Part of a small language model's weights.
Size: 13 layers, width 384, MLP 768 SwiGLU, vocabulary 32768.
Training: a variant of Adam for these matrices, 320M tokens, 9757 steps.
MLP neurons of a small language model. Each row is named by its layer, matrix (gate and up: input weights; down: output weights) and neuron, and shows model dimensions 256-383. Each number is 128 + 24 x the weight over its row's rms, rounded and kept within 0 to 255. Numbers have three digits each. A neuron's up and down rows have the sign that makes its largest values positive.
A block is one neuron, or neurons of one layer that tend to fire together. After each block is what it responds to, as a language model described it from the Wikipedia text at the highest values.

L6.gate231:087130166105128104158126111156099116137123152100141168151168147133172124117111110111151167147109126133150096123089114155098074122123162111113126148149142143147127163183116099143115124119161133114144167114159113106157087127138156176125094113137084135090115161139167137139129146125116128109143142088085144181139145134135109135147123114108126146118124161132124107114155104106118111098129
L6.up231:105152159118137101136103127129157133104085084091172160079128158178142112160093139216134159104147149153079109139102120115085099134142131150143126113176105116115073162158111120139141113168136140088125118130105129137144139122126113148145136131138129133124134163133121160132115137112098127139163142124139088138090148145161142101156109112116121161160112143113144153131136120143101152127154
L6.down231:100141107125151144112150112134144112104157091112152140130165098146124131112109163164132093121111155140140159144161134107137138136124097127129137140135133164078111145073120137112134114165097108112125162137162147164140127128098106129090145117103169128162145141112159095066113170156115127133105115085129150126146134147111077122103096152122152127128113127114134152088141141122097135129098
L6.gate259:135115083107140114145144136087145158125146123127135104103145168126128102111111150169154106140149121151162139148078140112135120107095153118152170102158140143094121143110116148061108160165159133141139151121163136114156079114150150134108082154127124137140151193137160176108074121162124163137130082121142133135098144109115155149082075112132150156124161124130105101143103162139077127106135
L6.up259:148166110084098139110162092109136149122127101141155110156161178149110114132093147150137148103093165126109120103123100113135139116106125116107137095179126152112065130105121136090129164155141127148127122109170124140097128093139146095130139103137100138132147093162093116094130124148160131161100116115157130092137122124136095159157142124188143102145123130122124132130127123175109113108169
L6.down259:099154096144112145102134143122105118155101086098119107173159120181137159143130125098159103111131173097126108112151157129124175128101125115116206120119093133085079097118139129147129129114160150121157144134148146131097167108117166111117124120108156128115136078157135077117096134151137161143149165076142143095127138129171108144159184162119154102119146155109128139111117119131127173101134
L6.gate303:097137137122101078093143107156122105098149163121144129114142187124134107147107115094114125135127137161094102111130140130122166118156119140157086130150186119108139128117116101127104131087148097107108158111125113097140128104121109108140072164133109134147142131054133117096112157158113164117114116126112092119123178153130146142107085109134123147072119140119166155088104149121126166126153
L6.up303:093084119138120152108133155133159104077128146183114105128109133152135119126133117112134127099162175127048147120107117123109157114124121092141138151128126144122113107110185125119126132118150120142125140139114043125174115121083144145159095129109133122117103093097129101123117105164125149107109107112074106124101191102156153131115139124147142119169161142160116125155120121125113121102121
L6.down303:103122146113147159163148136148150121119122122156133114100135143113147137149097169123154137163134135112140167128101145136134146137069149132061107102106122160130096160167176092121163096125135114144127142124080139117145162128133138151108124165129095115085136113100190084165136127149126136117199150100133134160143103170143114175107117095083123125156133079084121163123161097111164097086147
L6.gate686:132127130120115079145160089140116168101154104098116181150148068104185111131113099162113134141146132139122138128090128128071132127152112153114141155141155106092185120141161131120126145141143157156094142072133108121107131092105098158087094141115137128161129127107101085140125128117127126122142135122124152158169141151111130125092136121109121164107113164138145134097099133135120099137136
L6.up686:156133122137094114113170146142114157121103091087073172144131138117149141145103106149135135137154171115079140151148150187109107142172102145148158167136136123138101082112115160122106135094130163139147131119119141117115119125135136135162137103144143104165124111125114136121150107122138114179133118108110141104138123086154123145134187151143121145149103143115177079081128107160110135099130
L6.down686:073162127138100126135142204099152182118099150150093127102124138120114097156126108100137095121127131172155094123156113133161116129134105132146203162110087131118077122121112145126142119133111119146114112165141127112114090168124096126122140149150202112110107128165163131082153109121159166120218152113131138125115127070104152118151097129133128122114092152106136103107178142134135111142119
United in proper names

L4.gate42:142150112138196144128162090133124183138104148155144140117109145106141123120110120143170093162115130125166107087091073153102080170144102117162148133151146124154168141146185102113133128140149141075138135116162158154147105096113101131132125101136132076134133148148118140078105092120136129173100145158107140109148141148093128118124125137116122111122089093093095121147126139111111143133103
L4.up42:142112123121143159123152134136158129097083161122169152157087096155140126127134093141112134113085120123098127120144163107114181159083131120145135139112107161107134123125138140111114144136130148129133104098107116115126154134102148108087166093132146118123138132148173126184124156120078122103109131144073151133150097160144151110089153157138130155116136112176164117128158180110107140103134
L4.down42:149116127144141112129205117114105126132132127148075165144133110075107131141146110129109128160103152093120157094117088121139137124077145150126137089115142113156149105145162132115136114129135141114139146111115123137130134120088110130120120136111118096116123137178126121093137125167111119134255135105118157109109141187094161086085179113132112077118117086119094125128109139141128095117151
L4.gate226:136121133117146128095112164146143158081173105133071125162100136112164131083116138141122104127168156166091104126149142123167097113171112167120126141141145148078129151148118098119123085161134120111136153127120159159143113138101119108127123151177156148101133101079101124083115123129131107124111151127086151093106140129102110156099134092128145120103112139118162155099121153131089128166101
L4.up226:123116101105137108158162147168122103106089129110137131116110151186148131137135133125169152129102112165134140140154114147126162126108114095121136121116154159164129161136123132119133127078142127121082142100141112144115132116119105087107163109157180159106094130158137134111140167125160172106116141178133131150121154151104126194133160175123101127106102120144107106092114124147160146133143
L4.down226:124123148115133097148133132083125110166144146119145102137159153172137106104118124127141122166111163172119181106119124113140164100120144165091120096118152144120142176079148119156100178127113118112115146097151137158144135095093156083139102128143120108114101110148138094124123125176144090142142155119136148150125146154103136152134159156120141099141137092152126145135162123114119190150132
L4.gate357:178169140118164102120146106100109131107148117103112139111128116167160104150130159195150085124145157096139129103091143149142073113119098170120140123107146146130091137084116076116087108147132178118099124111156099174120159109137099131117143149122150111131128128149094105081119160165176110134146123127116106109114133148131110116129117119139105147126151140129152167137085178115099173144123
L4.up357:116159123084172144132115086116131118124131136066111172152107128162131154079116156167089145114152149138168121120145111126106115152074093128173106111137139199116086157108138111124151123154148169121122207125123147099128124083115130094105120125105126148142108151167120105130104109159159129147128139135115117102149148095148148110110132148171105112123115132131133108091137132123141100122135
L4.down357:106141140117139121148165153108127112145133146180112127128130143165145089152086139130136167140105151152116151150137127133153172125105137145111189110160136164136116128085142088158174133163124137139107168100090122113150122071123097136129113103111110129154137130161098144101115100166160146127219134084125164103134147127150133112100147125172158143103138102135169116132119181111068126110143
L4.gate718:159149100115152094144119145101125166080152094152146160110099149141173129121133114120146132126136134195133118143144119139109102129102121116182113122064189168144164102144145102089114141170140118128136143136111149127076105136116145130161138100117169119080146151141079115089087160086115097104100128163108092124126162139135154129122093105162146109137116133110158100165129144140163128143155
L4.up718:131128127158168077149161105126151142134121119154142118158163102164179093123158135157143146178114101107122115146115117129155145109133064137150132134173108141098150087126135138162137146155142136125138118148161173071133137119112179136124108121122124140124137125142142108146148106140140119112104143096081146114121098149142102155115106185129133085110096158137102088124113153122119126160126
L4.down718:081123088111119124122110140111150130138114107155125105120121136119132154159152129137129107169187123176093170157140120113186158092118102124126144090143134151100135126087101129167129179159131115127120127074180135155108117088106153146108135151115128155110091150122139106142105126208123178137145140101131160167094150117179096127152159144118149117132104122120153127132110125135166085139096
United in country names

L4.gate242:124089097158125148108148103121127112116108135144133130119109086152140125125184140145137148149129118116119139114156119116112128141164140114120129131135133110152143102133139102133104100170138140084114118112122101168103090116129180154171061159147105119089153110140122104171121150145140174117108082160109144145172158142159126155071110171110153139129135121109149081128174167191153129120137
L4.up242:116082121126133135172143165100127072108122149151137087114136093123101140087156124139111117122167117140133102103094121097122167141164101158118143116134146162156152092089135121118135090116110108105115093145157119135142111151118101150180085126105141111130139106148144143156129093149148084133132134163144125166141155139116145130146115150084128111129176163102151125096128120163119053145142
L4.down242:151115145146108073090150121145129127067111109136112124147114154130115097108129063109077089156168108091109149150173107104114130125120119121150133150129097103131135143104125151114152102155129139108099128157172092138131114137130130098152119114144123105145126111125086112172135143129165138145077110107129167139121142122119079074137153162122138124164128107101123089137123145124097093177142
L4.gate395:111131109129120098142113130177113133085100104073113110155129106146135129110138133123119146138116094156114131160113109175126135146081111151130109163128118130144166109113124068141106100116127118118156089106124084141112144119114161098148115099135109129115134091078144086167101113119094159104113149118160113135165148205155155154118154161153134147075154158104152122119147156142128135133109
L4.up395:170125101157157131148112131115153132109095128127134113149080134160094095146107146133152125109121174143081096148094156093152094118147150141117137154192110143151105147129151129103151137088098132117104106108150156136120131131117080144078093126167128124096073132102131154148126089169103104109148151111127149131145134114136149091093138122067101125109111137119159159153135109103138117174173
L4.down395:127147145115144135130131144158141136103119145120148140114093126138126118113142128137120130111124125139104161130131168147107114139114144185138183105163134096120131164073146102119116098129073134109098133084178143116112086116114169156121156121162129138094135112130113111191112104131105124120207112167150169140098087124109088137131110105150079132114135117147122163125140147129125126124097
L4.gate432:147125181111174080139135152085144117112117143179107095126121136129130158084161102127131132129152115107116122114141160115118095124147129123136063167139095157109112104108113100105103135175139117125104144151139119147096088103117123152145140146166177146124119104111144074087135117081147156139123145133161131129154172163157183170119098112131112148099114130102128144134098136129131179159167
L4.up432:145102137123099098085106167137150100143167106169147116102127142127095133107140120127102114096080128092090101165203123130160134168161114128091126174127126086138091150110112146103158142142100115158070126123120146108092105110120148110149100109149151146114115114145112083118127073103121145150114146092144131097169139116149147150107110144142162124100155127135171152155111144115143147135158
L4.down432:149103122098071134114122165165163123148119144134138127122154119128073096095110118111101141091102159106100106147123076136148144111152167159125169141158165099111150122131093134070148156125129132150136123125101098105142189148106124158137079136150091120074159119124126094140125114146147165138076132102102117094127162105145141098152150150133127150123119122108110114136121132132144097126129
L4.gate734:100129151146135087127132139131131096110145087133112164106128097118146165143149077147142119139133093120114143159123153119125169111142183165139134113100132129132117125112123121159155121127114114083125094102128107175124114157136086140127121131145088112097139134110113109151145120121087145109150108196109165177142166178105140164131102158136142094127140115115147148153150129121095121140103
L4.up734:140106087117107134149150128197093148185094066120135127133124116137101096095087093162143106146124165131110119140119144120102153128142145111153129124129124167140094170100150105132103164121094124133118111100117068158191121083100143108144116117128123130156126094096104092134125142153115124092153165111111161147120128110156123137163097118167124090113154117135107159069134113192162140095136
L4.down734:164092118119114155122155094159110131166128110105126151077132123121120114096176137116105113109145125117146128158133105142109172105142107104117178129141134095115106134108142120110120127126139083111077049114143116153164175108091134088135103142108106138110124122114114120113140120120125163147151134068118137150138153143149075161159114150125109136130152124099094124136148095156143107141116
Preposition "in"

L3.gate526:160133094113139117130102121141118109122122129132113142122108142135164125115125111132157142119155136126137116140143152148105076143135119165156148099149129173087132098077089138145057141118162152151068148100136132174113130109120115150104120134138111106131124122103127099143094173126154153069128139133089129138128144180154162125128117141152117134112112130123151073150110115129123109128150
L3.up526:141133093100107127149128161109151091074146081166108169142125169139151118137102102136118119136149174141121069106110140087099091120127164138121133094175170184097102122161111120126112115151135160085074126091114130161130082101080160157136096097146113132105132126128143123098127126121122109114110127108112129114134110166098185120122121098136100120114148131145148088162136117125127126158152
L3.down526:113130081090122128106156132113153121116120135134116126147158149169123118126076109175168119140137136116113113112136158124125166144136103107104177107150157201112081148085124122166141138117149112119120146122147155133122099122088140153112119118102123125103098156151147109095091131162110135093102161104134138102134162152168172122123146121170135144160144134172162125122159127117135098104135
Start of multiword names

L3.gate270:153128140129090127113103121069136136115173146141120108148121089148145099117163155105130115157135132140168071110138153169082119124124121153154125120170136125129138158142162135109102118092127127137090106135124126116112111086145113124130113141107086120151110103103117124113144107121142149126103108103109116133161173152118140123129088085103153153153139176049149082124114158081101129143124
L3.up270:104108154147104113109121133125102130141156140134135109130159113154144163122129152146082125159114133115116079096098131168078115137117095131109144152152138110151147138139179143151117139075114121154092105149138120117112126147149164104124116103146147160124137096079134147107133085120152141158129089092135108113165173143138094103130129122088152119121116140080113126144141132107099153109105
L3.down270:129127118109101117109130153140126096139138122130133106094107104125100091089124145106111098102145121146115125077117126120117147147136080116132116111117128126172163170124154095158149169141133129112109124104141085123142132115141141056131102074100114132136101083127113143142143075142165132155049115138135180159139128159127100126151187139091098128122197142130121131109125147158129136129107
Preposition "in" before dates